python train.py --num_hidden_layers=10 --hidden_size=160 --norm_place="pre" --init="normal" --init_std_qkv=0.038 --init_std_o=0.0085 --batch_tokens=32768
MLP neurons of a small language model. Each row is named by its layer, matrix (gate and up: input weights) and neuron, and shows model dimensions 0-159. Each number is 128 + 32 x the weight over its row's rms, rounded and kept within 0 to 255. Numbers have three digits each. A neuron's up and down rows have the sign that makes its largest values positive.
After each neuron's rows, "fires in" lists the words (lower case) most often at its 100 highest values on Wikipedia text that the model never trained on; "fires on" lists the tokens most often at its 100 highest values on Wikipedia text that the model never trained on. A number after a token or word is its count.

L3.gate124:092134075126136100197109143137128179125118133152124166117100085138169143079116112111167150133101126133193158138165148118166110137118113158138164157118106175108126092124064105120174167112088113195137186166145165125138142106144089120087123071124077111079125117164144174132114125167128115133099159083144128141141131164166138096223152078140072092147089162159177114163180153190127164090120114109135160124130101126147172152124160165129190157143073128086126168103097062090207161115179086
L3.up124:127135052082171138061122190151139133114159132157094129110085116125139142154114077178149085118158152109171178102139190092105086141119123131142157069115152170120138089102116083143094167136074135154109132212155140153103114120147040170106085077095180167129169071088139142130107123113166135129097148119152171154140125184105103105131110147139141087119112098159189202117190133152094127092128121102120118093128134121177103107084128104139153113113092109151098160077117100086223129119152110
fires in: "all" 63, "rolling" 5, "allied" 4
fires on: " all" 49, " All" 31, " Roll" 6, " Just" 5, "All" 4

L5.gate18:061123135101093119129101135127110085138242057126116152121086100137088103161108121100199127086131092148122135098122188174079118090196103045061123151169121159127131104101156056095141136109136084129105129136118082146087133150102173086065131146155134153126114145201154141119138094095130085129139170076177148114111087142176133115122134145094111102093119119075118113133084094089149121173133143083135123132104104176127110178116126119192114154113116092094141134061113088125142106159146119
L5.up18:131110154151131063136124172138132147067122103114163081145133097108132142118142153120138127128092142086153111081196114101118184094118145091183152120116160063097106124180120110087127146119060129148158168120206148121120120133170092137133144201060117126127154125084106163081123115142126147157057100125107164127115211108174143111231154126141115128129154131179146139108151119124122144126157165091171198081069088161053177128112154102154105097141128125157179068143107157125145138113115147
fires in: "an" 96
fires on: " an" 100

L3.gate267:082149066174089139123147113075147103103129123158150138109105092116070163128133158116062055175099127112119113191079117196173113161084108126124113127119085192161124144124136152158063145139170166160105153092138150141088159098123125075144151113111087118180121075151139123146190183108137151157126083079172088135090116119150170116132135131167140118146184151175137117145126130201129111108147099146088090131177123114161090142129153111133182164145183121175123149108079094074192113136094181
L3.up267:137136105158118138128124117120138118120113104161130135128192083112114201185152128165054064078125126079102130117114132138174107152129157095128098178096121137121082090104135166146099140113143152123171073114100166175106208116137109125103191143109158120167057066120131096096108106113111114161088096101181127205143126160158125111155077151098111127129119091149193063129153133098129085132139150120109144080176113094143088090183084044069092186108131163164130111162136096123105137116144154
fires in: "is" 25, "will" 20, "it" 12, "can" 5, "functions" 4
fires on: " is" 25, " will" 21, " it" 11, "ctions" 7, "at" 5, " can" 5

L3.gate63:137183075092130117165099117160137205143152122138178162163090078110173120122142124141128133123094123119110126135096140086084166134155122079164098124137098113055149167190108140134123044130131177145147103157156157161091131207151151098115154109121225106136141147194099109113125087164112151116147139086101145112063126154201119134155081111122124107170131145137184105132117077141170129120096119122164177108146141153103129145071102125171089162114114061060100095131151105094142143132116060
L3.up63:150119105098155125164135122152179196127148119122110148073136110122138158104156134117096110139112168116144097106171122103133142139130113161158145146090108117098115137101208136133138057115086151119105135112092149079176118136129111076158171137094108109198154120137085086133157192115154144107125137096216201093137101180091085083191132150155104080095152113112142114150161105154153215210116083155073107112117127131049195115110108181153126107153158135106178134164139113127094178147127129
fires in: "out" 40, "under" 8, "down" 5, "midfielder" 4, "mid" 4, "most" 4
fires on: " out" 52, " under" 11, " mid" 9, " down" 8, " head" 7, "ost" 4

L3.gate405:120147183120176134128119097149113076182176095099087159100168142125132147140149137086185152151117142093165100097082121138145140094061183113172081163190163165192128100166088102116148128121123140121156186148132150172171155143139108071111098046126140108132135113196102167152130108093117135177122101149099145086129131120114139097075159128146139161106097106100149147082131093211096157099123122128086158216130104136109145129134149186128100118197209083114174105144113166112124106123124121
L3.up405:069090142079177132119167109175175125105157112099139163075159182111174110167093134098127178111160088104144104101119144138148146088079141113140099122174160125098117131063154125151139115154097163199167103157118145096099174111136080176132136098141129125149118115146127139135141111159113134171129139155149137167086176170095102157140162164162176176120125125090160121089168120142062141147066099101118120119097113227151143153083120107106110085142123131117178144122117210146123155128003124
fires in: "has" 56, "have" 36, "having" 5
fires on: " has" 57, " have" 36, " having" 5

L5.gate378:132145074173137114102139164138165105063094175130153159116153139144171153184139126148160100189134158111113139139103131084169126114130101106156158067154060135037173122089136093127129115100136145181128122108135130135145135088146075120154156109175108147199161094108195142132155170094109143138080140122134141151108155173135117130116070116126197066103090076194142120124154175044099135086116109081127142086133128130149061120140060131128113130139204141149113145168114132111108078170137115
L5.up378:110098141096102153099103129130193111119151118155121118173131187096116120131093139154107050120096148200092130215143162125094197072166064082128128116141109142098186125165135147127129138118150134213146109088057111114159137120132108142071108171088158112156094118123127091062135137137157151144138052122137129118101112158097135130128127128105184061045100169142133125180099178167139153161201142140150138101115130152133150171150125097088124182113155140130106096115085101133152102130120179
fires in: "it" 82
fires on: " it" 86, " PD" 6, "age" 4

L3.gate35:139125130159170165157177082134197159147120089175183141153081110054130160136158103165171091133128132119172088089116203110124105164086129150110103160120152132083125130094140110084159195132121161183165142099106143175076145114153068170092130085161144154106108138175175123130163117110080104193145146074116123138197164147145147106171099130146177146154131073068117140123187117111174123111107105127117160170124151096122139135125069154102171108175104143167092122144089167109096099125074135
L3.up35:093173104096127131144206096114162153175103113101106148178140176073144190122154144162120110175132108136081086042110122130096126158055095128117091085103138070065140118157072119130121167143147125118097165193150122162130112170099075201131114102099173139117054128182112081138063133119078127157055123160131095119151163126134128132142066148144085114131097186143126072168098130108146126156111125124121096122138128158141154087130179124128101094112126089147086091156155088114145105132155141
fires in: "0" 35, "he" 8, "linnaeus" 5, "2008" 5, "buyer" 4
fires on: " 0;" 35, "ann" 14, "inn" 12, "He" 8, "yer" 6, " 2008," 5

L3.gate244:131112109094185108122090135171105093106092156141127117096078123103121094138143125157063144141105092141178168189126131115134104138144141135126186086125086230156108172169081144127095175129166134093091179083121116105125115193123134141135150081079138181117160119106111179080118117151114106109126123152136177168130098081179139116078089112132179070119121099142121146167098150144164106158167114078079123139089154165060181181122130153114091075141086152114142108125069160137180093115079100
L3.up244:097151165104138127140097085138044155143079112088127132125107100123044146084189103163124116127120122136113193204132104175099108185136072118135160095114121146126093091123116141149111125089152126129088063107165109114146149108121105151128137186092125117138083166137070118113133119080108144195116199116110131197137071142094161111142096107173100136091127170139120175088040126127134120121076131135110100108124119174109107080082079106146128120205141159156126161076124151164097167135129080
fires in: "of" 59, "merged" 5
fires on: " of" 59, "al" 31, "ed" 5

L5.gate47:108116095156090133099115151169080124106196119112091088157113133078133128066155097108151137136163159167148156160124156167143141090114138145087141132135162149163138093128109106100179156117123207086175092137129157128171158127139114108148116127144138136138172164168139115124182147106197125163140125140161156137102164063187174106097123064136122156114153119102105098136113158104094100126066126078065101161108185113132161137159134127096132082253142123174158145132080091157165098140176199
L5.up47:071106063124110172118145166207161093076122159114152145095146129109141109121157113072134130068202037166110157095169216142147117116135145125138156080081047132120169134086169176199082128113102192109106091105106105144148079095143143109126112142128113177182151134105130077110109091091177116185142189110108111137126112150155148171097118137149160124083138059112104115093113124123094107104089171115102146146129153126151118178126100128157106149121137129124126160119129159123139128186157154
fires in: "has" 60, "have" 22, "had" 4
fires on: " has" 62, " have" 22, " had" 4

L5.gate12:099151143154120125123108116113166191171203145162096073097142170146121163141122085142165143097114177166077130156173114167115053125087078152143121155120164130136108149122082138150089113087107128112136087099112149194211118187150115090144049133133114146136160182114158125202124141123165117110097126067105137124137065159136155129105105127126169089088153117132190114142152100118150169072172172141139159125133051094115122134171139137095128159183138119073133160142134135075105087122122073
L5.up12:146128171145150149119154137129127201107111127159153114094157145106056157135171115137109152119123156137081171144105146120158125069084197041177090142134128123133139088141090120137103129104126146098152095130145087159144144142181123117176124087134159114164185153135150101209081108148171089129076066082080094136158132149127139089118115142134115149151173068081180063088100171187183169120133137133131130094108110151132124102147148110139140147191114161096118164118208062096086109164127110
fires in: "s" 53, "political" 6, "human" 6, "olympics" 5
fires on: "'s" 47, " Olympic" 9, " human" 9, " political" 6, " academic" 4, " musical" 4

L5.gate4:158125140102108155061092144115060098134130143139121138136131112153095144117141090143111128098128112127155186037195108125107088104109121106186147090085060169111121094121074126187155130102113121111136104156178184174194097134138213110118171166130184169109136143170145135154170155100114090157124128157159126116116075192134176182121115149122125122096116128097088099132087093165122085118120095142092108137169132154105128101200125130103082145171112114149099116127140110190060172181117156
L5.up4:113197121139118131110113193139163120114125145166133182170117162139133147134121140200165109226144119128111053096162108101178093159116096137069107155115065085136111116097110127194110166094112054147126149094130121166187118133087218186091157131064114148116147152131195121183125181100135167128124147115129110180101124156160131118101132164169129130060128146113116148148135139169165145067114134138121112153139101123134143104096075119100121171101149112164126054120113134128172136157096118
fires in: "name" 27, "side" 8, "captain" 8, "footballer" 7
fires on: " name" 27, " side" 8, " Captain" 8, " footballer" 7, " General" 6

L3.gate331:093121159079115100177156126116135096132075128080144173115103151206085128160154138152120142088170123139060143132095142129098105094141122117154169097170132137110085079180104144075127142132136118109138158156116075117149145156114127116127080164185170149084137158138093172099079094143106179160148162100154192111112148130105155112162085144124151196129116112120165134200097080133109164122139072085136148214053125106126134135080151142091128121115075195161137082103143161167138167089150074
L3.up331:092152164131122112159033113159121077105138111121202093109103139155161161099128125148121185088121134131129095116171176187184097113133127137139108129141196078126172148090114125142118130085208108121105106171141140179155100162052116096070137115089132197120078188127075167109081142143155119105157123169137135144161084158101121059151100120156095167132143106101106114091141119119102114135113064109102053153083093087087128090149153191122148129097135126154147123138178139173127121131122113
fires in: "in" 59, "history" 18, "during" 4
fires on: " in" 30, " In" 22, "==History==" 18, "In" 7, "im" 5, " during" 4

L2.gate87:124160098144138066137169148090152108189149112152121084121114164125142165078105130128057138097192112132153128185165118092156106179177125103119135177185152148070072125157113101060149187091092146151137096170176117156144122098147110157155090090107194123157085163145118136188134089152126148127091085159154111162092106100178113149144129113091181142164087130138142145180122071162079147141134078076127120147173187146153097130122104137144107113133135121204165110144090152147082078121152152
L2.up87:109120148114101177114109134193195115161134189166101160156106197063099164162147141114132120163128149159125061151177125109173141129148111097143098100159135109154070158130110167116168104164195123142138138123128085132146153094149089107113065154125169168155066143099160132127113119127134132202135130157092101131092121187131115179157081122132141123110125138117064134142056136178119166164145139132127179099145138112162063156139033156170085185134110116147159117100134076103134131194139152
fires in: "time" 41, "age" 21, "years" 13, "times" 10, "year" 6
fires on: " time" 41, " age" 21, " years" 13, " times" 10, " year" 6

L2.gate104:194126143130167126131149106114047129119173141138100112100098112163193105148104073112106095114186167049172198174122127175146149097112142163142126129109171080125113063107126108097155091120095121103137175137168148158136114148186077055165106093105157103104167103138092149154112110089132150056130159130136152118170136158130111122158152108100135121039153155112147169119179094119150140203145141160133106120112101081104180071087127126087139131136120173156134162130087125142146159110147195
L2.up104:136112162122165152125079111098084175195130103126142088138109114162117125086149104127153142105105132109164165142177125135100179096095146141176158181144119095109101136153120106108184136200116137120105141131184176076070095142114147098178137138141123163131170121125102233193145117093141084096141156109160142176159058144135078171133121137084150172107111163068108221148123079137118151183123121081128146161116095127145194088108104109137090077116172145152118097141168118111134158105153159
fires in: "in" 21, "for" 19, "with" 12, "the" 7, "a" 6, "2" 5
fires on: " (in" 22, " (for" 21, " (with" 15, " (a" 7, " (the" 7, " (or" 7

L2.gate85:149159177136102076168137098102145123184131159162107099135113101174061055069155150170166123143099132128117098174112155180152121124121071099145136139129156173150123133211164129135125175140068086133149147148215148130047175148133113112077135122105102110128161093091138118142153085139104087185134073107161147118123128146076163108103146141118167122158108143160171103076159113101115139156086109110116134116092079136113148093112161103100163131174115038109147139104067088124124086111122076
L2.up85:154124076118095100147121192106116131153096072135126124178175094160082156082135109155141193095121177104115140159108133133132111096174042136125114167116109158173135111203181163080122143139141131143203143125126051155121149121100079110123125126110149122129086153143155121141103085154162148109109160104101168162103157075157163105125162137133087119186143119088169076084112145155114149192089148159116090105073097130117153154081175149123123096154120138109102132121074108126093066060071079
fires in: "they" 76, "1954" 5
fires on: " they" 55, " They" 21, " 195" 15, " 184" 4, " 197" 4

L2.gate410:079144094129127134108138111111117093074096133049081176150143136133095156103104153044141160137080195133188143116173106113120137125097183167179102159161149168144166126153075092148175175125151197110114173098137170115186139129103120148158077147157137118133152102145119198135149161097153111144054097176096162132125114166161145122095093122110086142134134121145105112204122109135157068108137068168132111157148158124088193116141089142126122091116153080129159142146120150173145192132160170
L2.up410:099096099086142125094178057149166144104123143139174139077115137148164122111093133131116137063168086123143115134170117113169157075121101169107130122147058186151179138112102164143108154155090085138173120157108106140094154086138193122158055092147079141089198105072164129137086121173112147117179098126142131127157129183155096132055160106111119147123113056093099117122156160109085125127075089174170089144148133144145120102052126102163197101102140140127084157084109156150088125134123110
fires in: "into" 16, "with" 13, "under" 11, "without" 10, "of" 9, "among" 8
fires on: " into" 16, " under" 13, " without" 10, "ed" 10, " of" 9, " among" 8

L5.gate40:109125142131171140126125150125167136132198140206110127082033140119128123051101153144087150136103105122136081186152099137140145152074113175127156157122114181131139111121088146122152124088139157156109142113062167184106162137139073137116118151190087090112156186140155123115135150071117178111164143139150135095143115154131181073097196098030119115131154075120155160123144121130091177114135128135132037118155143144127115138134142176108113145116138143100123193100138165112164046157137123
L5.up40:131125109132084114063143077140126211113149138175127063076107155191159124099118137152114158120140099103176169141105098163149114119106119144151188177128108107108121123113153098154129102111145129141141103126120194111122089098112102144157122167119094207175192159122093147067073193099080129088153162120136090062141088116086139192127173141158123157074124114118163138154149138148154137139136172103149192108163131140169139119131115139130153085094094116097123147055110197095127121163140050
fires in: "to" 22, "more" 11, "now" 10, "them" 7, "not" 6, "less" 4
fires on: " to" 25, " more" 11, " now" 10, " them" 10, " not" 8, " less" 7

L2.gate100:150133142179111125166134163175119119134154172189107161193117097094098082060089073082138115105132121180113070125192113190164145109138062137144161115126122094161138123130113107115127120181077144141092115114170121171132115147114146096096160157183142153160139130096164154137177096189069110120129165056084067146120106166123125165119154131071175070134083098053163120155078157160124157127133141144152113151092182182151145127140114177133154083164098124126087152159121142089143139105126111
L2.up100:148111135119127135151165170102103111148064119082165135146182138187138111115122125066183135203149119157088161132146060182110090165127107154136085122137112172058148130122119135177135176127079160159098139110110118147141175158192169129107073115144092113090135149161098125108157130110147145093164107130151212144144122096030193137144144209116140129176111121134092104181092132117079162088157140113122166123150148125100158126149126194119148185164186159120101124101156126135100144150142095
fires in: "to" 84, "turns" 4
fires on: " to" 84, "s" 5

L3.gate118:165181136092179139147105156066145169159055109118113129166120187158069115106158192119157155143095151121100081123142108183180131093179108130087100138155145114085116116155078157125133150119153146082124172150148109117067143110103065151217109105138107133119073119172105112091199167098102132142107080155103085112138094115110042100157119130041142131098104106154097103180124159128116126152101147134123148143120122114103122141126086154116117110192114168155126139151190087164143157181130120
L3.up118:131134111095126130169139121137172183133090168089130113109094138099102148153196141179106116145096151126114081188178079117223059073132212140115133097116118129114138175050092137127076156135145137122118131172102153109108112125146062123139142181151128153140087145137077136156127193107113124139155098168104108162137140083102057079169124107136122169087133156127118147176146172132175099166099157097081097150169141146141126114168097171175128145139093123121165070083112093118173123158118172
fires in: "years" 33, "day" 15, "days" 14, "months" 7, "year" 6
fires on: " years" 33, " day" 18, " days" 10, "ays" 8, " months" 7, " year" 6

L2.gate218:115150117052083130127111118106110095098090139029110097143095162209115096088119104165106176158049111151072147143101146121095155155156121200180136083138093139105144117051128160130089111106053149117085161117060199113124168117140130123114129150113121131140157134135057203158117128121119110110084113203151149145105134177142157144105139134117151133110131154156120219102094155117104147125130131155143130111148154139077155119121089099153131185111085125148127152152098110068127142123143144
L2.up218:099129126177105096174125174097142134103081143136048165090141126143131100096056154094102115154127117114137132101142100108130168141137211137070101138111200147057126143142141162179069125161122142075077153130107167151103030124105104168186147112115050142140136122107117149165083115165102157146105096193168133114163179141104071156130087183163139161106141126120165119118156147169111107099132089114079157088147138108151113059129125172128153080096101105147119112156129141095128105156146115
fires in: "of" 26, "in" 16, "named" 13, "among" 11, "only" 7
fires on: " of" 26, " in" 17, " named" 13, " among" 11, " only" 7

L2.gate20:123079149093083042081112155125108109062172072090162102054078076132111127112131175194125111126056049142146183178124164068106109112106150116131103159120157136139095174153121147071166126144096108182133105087135142108147161165129136125124138140178137168105159110130175141106173161130143081122118136093102097134187138160170141090162129111107154134142108140139138118148174086113158109102145151058075075156156110156098121107111106086106129176124120114161129105142101098170184130161155168
L2.up20:056169144099111111102144096122067131128121069123126161098133039091115109146122119143128192126063094143139120140130163110159113191132134073094125186089152178104067147203114096133077109138097164137121109144175123135123128165125119128096141089128172153098119166145131082090171127139080126139115085100096134163170161116137098089106121123121145095152147125123157127133072151121225128139154117090148078087153066162097127091168113110113157103155132119140120093160093122059206174108155176
fires in: "of" 84
fires on: " of" 82, "ar" 12

L2.gate341:062113153034111110147152131098111130165079111106090142111091105105119145118112152127146114148074157145099130156070130114131189128120124047135061093161135125137117126190112148146145128156092100185146150108054178189138101088129163052135160165131092087095151120138148160146105141142177161117159107120086121100142137099162171113175128146103119155120174099077133095122119139205205070119181111143146097153139130137106161140125107082152154116097077135091168107168075136128139088123171165
L2.up341:155115070153097114062144152123118101130127115143166101130134121135158107113085126150133144126097172121179109164113135168127097168107090190138117171127178127143136134140151126103122091075171164149118108093110198137074128072135144099134170136044075118105072126079128069164107121108117079172111089092236112140114146094170160127145193138157193154154095128176143124113118135130162113163138109133124130025086099128152151132117099120157158184149178121118130143176088132132143159191146101
fires in: "2012" 15, "1998" 12, "2011" 11, "1999" 11, "2009" 7
fires on: " 2012" 15, " 1998" 12, " 2011" 11, " 1999" 11, " 2009" 7, "0" 7

L5.gate58:139148104086162111165044078144137125090128057112130175168145149128145059123162104117152105152075122164177152132146124143151060137130100177112112110091119117143139112138093131122177093130119140152108146132142161157156194146092098086117060096166136096101137214162127138132146101130192099158143184117166188142109165128162177123117167126077090150171083089149148110132140206098134093140060110147155117158164132106151164077168079135120123058160147081109142144152086148138133120139092130
L5.up58:167138125155132142161093138157124131101077119107141134130093181110102102202210093170103107090102121147160171150138169138164155164147148134144137073090094078137116187117130162163134116168113165100108119109101131150174133127084073055110103094143146136181140190080127118121168155123160147146119158189115061082153175146123167122141121096102119065171134075150117093129109132160145082092087178087128155105127162174128182083188081130166108151183101100088092145142110128103117088150094097
fires in: "from" 24, "of" 17, "at" 11, "saterland" 5
fires on: " of" 17, " from" 14, "ater" 12, " at" 11, "ond" 10, " From" 10

L2.gate313:069113053093109125191175119167075124072074145107157101127127097114176126195107136089099141204169181153127150122194124159212138175159108095095099147138125144160169110121113107124200136169111119122154129146117073140134119156107122102149092121119140126094206142178136140177110117106130128109146106177155143160130139100206120117102121115146140188124124104160162153102106112167153150176095089121128058096162113118117154145077092107149168109110162111091139164132073121084100125179109139
L2.up313:125139087080162126170106092134146136103141130176120151175136091205142155192092075156111109138138104132145152094101144088137122144175155207091158098154198136145159115090138145105103140153058095127145119113127141131145112152089150115140124073075110142114154151086129163115125115100144126173102127100166105122200221115143081143173142148126136136158138118091138114164113076189094168164111090113163133066151094113179184119083183081134126181098050158122132080144137128116134083109137087
fires in: "of" 52
fires on: " of" 52, "ing" 16, " News" 4

L3.gate170:144182112127126144113149165082094129122158064114099081084140178139145124102207090094104121129129128165167140135126120140117156106139069090114150165117077109138136122157119096146124159106144088144107162173164168140061135122105150181150098101177120163104129096151127129085032130136164174180148078084171168166115076109114094079111090113124123128168083093091127114065156150089128092172117128108150074135134116109162166092086134118145115166111168102111134091140159132197106144072219155
L3.up170:130132087155087140111166093120118133146122067097193066085131147072085109125146090127145047065123147116192138123136136087087048108146123131121141131123104072142166131148140081134139104116147166151099153096118107188095141055124104186126091102128092148098136120109147094093166109079111119187125212157152168152108130122130114140136169116204104139163145109150141154081132098134147116215118187111176088140176161141144137130090129145107110128105152121037152124130131179123133119115167141
fires in: "later" 43, "was" 12, "further" 10, "eventually" 9, "previous" 6, "declined" 4
fires on: " later" 33, " was" 12, " further" 10, " eventually" 9, "ater" 7, " previous" 6

L5.gate176:125135158149149077138183165078110118132160122131125157104097175176137126111105200114067106089116119122110193151086151089138150100139113099084169193151091138074109085077143126134162102151121118167153142146121100080133126135141096157088140102140199146119141082144150055071133092063117122160118107120110145104146110145177189117138173137149157145161142114162094150154160102162093113125110112119080105083126089191094113195145149169127063148120125086169163088180069157162088128168159089
L5.up176:109102127124183145179063117100111163123162121103105038141126083104137139117081131143128147085063118097167076127160137080118103058185070081147150106110124103117118120141130109115119136063083164098196146130190147156104101135088161168099178110111100157108151137096147134083103108120105070097102178110201142124126180082123089106153106136086105131132098054180141108136074088149133118113104124070126133140149128112092150150192113142078147078157116133117135112173120133175141105182145145
fires in: "an" 69
fires on: " an" 79, " exp" 20

L3.gate206:073135203186209124118099129138144133158046122107117182114151132139142145133134163097183186137116133086109149109132096087099103114118152141125144113129179152180081079143149133164089067097113143179162140171100122140060122149124107087178152103099104197105118131099142108134135092125139129089127145161091157115088184097182191136112107136085153134127157142130144132134143122102126134135100137101132061213169137157081133100192120137120121132164142176119108184167172171105179093110149077
L3.up206:106173109125098110122107120105115136109153134131102158101183132118103124139140107127142141073099120172141131090159185097107136140156107097168100128100133097064215093117136165160116118120149117160200117200210157196149083121113173106117142143098084133126223159136085153159098168128076109186155107095121102146143092107128036119140126148154187099147157128101114105158106149117130112109152122121171139172095141094108160154096100143130154100176127157170152103125144192149106157107184207
fires in: "as" 26, "such" 24, "include" 15, "of" 12, "known" 7, "like" 6
fires on: " as" 26, " such" 24, " include" 15, " of" 12, " known" 7, " like" 6

L2.gate188:113206151108162158102155116110089077070128120123145134192166121128090147118192038126143142157142151137117161128141131133116088182110110157178130152165054148135113079155151122130122154077136102077093108137191060131173147156109126109124174166177099127139133160128161105172137135163151103137130138077090101108082135110092176080066129139142110118137148128064102128145104120114128151130078117105112126172109158151144065118150142194121151099144104094136051185107149185118151184086178138
L2.up188:103098101058148097130089212063136150130166150081164110120092120175151169081122142201130098104096120116125118151100095109132139141166052148095081134132099137123107155096082137118111137115169206136094175099115124109091125095152066095123124155154177177045193150091099167115129109086134201108145139126105090146165125129122140162148132092125161147078126141096124138104120144145133138114112131120088142168097092090092170132139179097082116130135122143063155115101131142050116111156202119
fires in: "in" 82
fires on: "In" 52, " In" 45

L3.gate12:085129138133116193155136073176113136117144076133119182164166115183029137109127119076149149175137100126149136100116095131158190159112159091136084072122191129128115147169135130101107152126102154093109078117155103082126102193102130104103080153170127115204130106167158124140144105130049101138196121146101110116139127087102020118085182113161112155125084153108082122104143147140089171156120146131122108098100152104140134108064139174138106099121096123123120151164098160110198132143107133
L3.up12:153130122093121118130130109126122155178176132132126109129083059166098140196098117088139136171158168064152114122122108104123092079146161096139069156144148050106109105182138127152117087122114172153150075178103189138130175093111122157145115140154120106163119130102106103132105124129112069110094130096092132162113108093108169117132131172140145149145109180153136120115101125086056133095090108098112206100185170163164097130178154133153111141152168142148226153181057118057160105115094094
fires in: "has" 30, "have" 14, "gave" 5, "matsumoku" 5, "give" 4
fires on: " has" 31, "ats" 17, " have" 14, "z" 10, " gave" 5, "ch" 5

L3.gate325:111164109123117130150116130091095127127183109061138131112132138156098125107083125120107073083172098079129220132114107121182167101052133163116132164148156119172129120183183113093160108126095135117140104176188174124141142138130104123155148109172127108108080098115076170128164193118124128191137118128142139121115142155118116102086139115059179081136114091138135177137141214172121181098111098139139172133122225113118133160125149107126124143179137138106095147114158121212123182116193113
L3.up325:084157116114067139152148119116120165063158143117131154164085139157110120119139134116131108142085177137076146171169131097117076121101077110073062110130096133145139127096164152140064089155076103109141137132134137059093124103141142126070141166144127126146084114123185135179126136069125123212149152147114142107163200094054153150101131130159124107147123099108101108113124095094088065147124173153033118140167139136138156156108050130101116095135107130173139099101099208150067133126118164
fires in: "not" 29, "could" 7, "baku" 6, "did" 6, "upload" 4
fires on: " not" 29, "ak" 18, " could" 8, " did" 7, "pl" 6, "ird" 6

L3.gate275:147200160124155094167102115117153116080148141127132152141174120192177134130150110177129128156133114145164160150166124102198136209136140155206154185144128166126153148076076151118117116187094130130122149123103147096104170143081172146159118148166121121093178147122133168104119162177120186072211052128131102142104183185088111139114146193150137182098140148125131186097132108117149103104133077161147107152091094120107113124166153128162144100142114128078179157169180156156133150152149118
L3.up275:139082129228131074148127091113158123100116131133104173143205171168161102142142128155149154120166106138137162079140097098113089103101170096130118162115173141142130132119152096146182101197092195094129152119161127115083096128133119114136104190115145196154094139106126165110098124073109156110086113101131090173154121153083086134115080136142117171122159090127090175098123117086119093137133123131140046094182115158182148141129107114181124143140171138054153077131135229111107129158127091
fires in: "along" 17, "red" 13, "up" 7, "silver" 6, "back" 5, "black" 5
fires on: " along" 17, " up" 15, " back" 15, " Red" 12, " Silver" 6

L2.gate253:144113107153111169102123147188127150153128105150103109150123138144125131100095052113133095104134078179131136144131017070107172090165146082183150101090074136111131175129129145122157092141141170145189133101127135197142127142157124070152183137103149157126154138099136138119101128126112118094112172078081161171107129158214106103153142091010116143136162096139143120116132109165140057158132130130111151150154141150128169129140040146091149117085144133146174125166090164106171147117157110
L2.up253:159107134071129059088195061090105096126131156145144094105222131138127163099178126123131181123117181152110082103078153124164114124138131195074120119129113157071129126102140122150048203131081141139119169112175158113148157079176146107096164145110159137092120121082134104149124142151120173141061138112111172119162129132108158103138143162158141142172117128146163126141121142072126121130135111094180165072128090126149115142087149079132138197114212195143141118126181108165118088121133122
fires in: "to" 82, "include" 6, "as" 5
fires on: " to" 82, " include" 6, " as" 5, "s" 4

L2.gate88:104192121110154103157119115136098121107160147134137125117079093158155101143088157065080113153168129119153101069148156104220126060118154136084140163125088227174110145120124105167140079162111172169127096189095174177087132129108143120146128167133074082145112148140182143181113148154136153121114123162084120095096116160163060157118122144141190126051091118105112140149154124125114148149119115129183107118092126139133121110096112223184167120148134069078156131148135151144112099133104119
L2.up88:149135075110145193146174085124170133121109157133171124113113162071144135072137091065072081132104106174145145132128096117125169109145133109110076186132116189127129194065152093168099105111119178149157056172110154158114069153164182118167191137057121137194102124134103094147122094126110185168106116119084109121122172192165088149162100083127135123091075151135139158143180107122160118156118085154110166123127140163085155127127075121155136150120087153097159109152116144090145159127087121
fires in: "under" 50, "along" 12, "according" 6
fires on: " under" 69, " along" 12, " according" 6

L3.gate99:096153142171083151125155151167121145072114117109119144124143114102113082093110116143064112089160100102146111103105131169119192214103107145146152168139090150066144106174161144177127095143078160153140177131080150114063101087155127105153088115105140126118142165075163129113149165109103135139184076100154094086110077167091142130156085149153220154103057120085088117104109144148147198181139095155115108142137134118160073146082158134145146129183158146097093168069106102140106114170139116
L3.up99:133166140173142125173197097111105184111168072159124115112165136119135110112111102163106135099155126169138164140185135115145129119093088153213123123127124173102123089157139153137156115145068141132146124151074120099106095107171117116116178141123077179134084173174170156065149099177138153111089127200164125092121100196073130166127081105158161144197131131133172149151143165082140172077134117160143136115109203166120091123115110160114174125116114063117077180101114146127068095103100139
fires in: "not" 87
fires on: " not" 97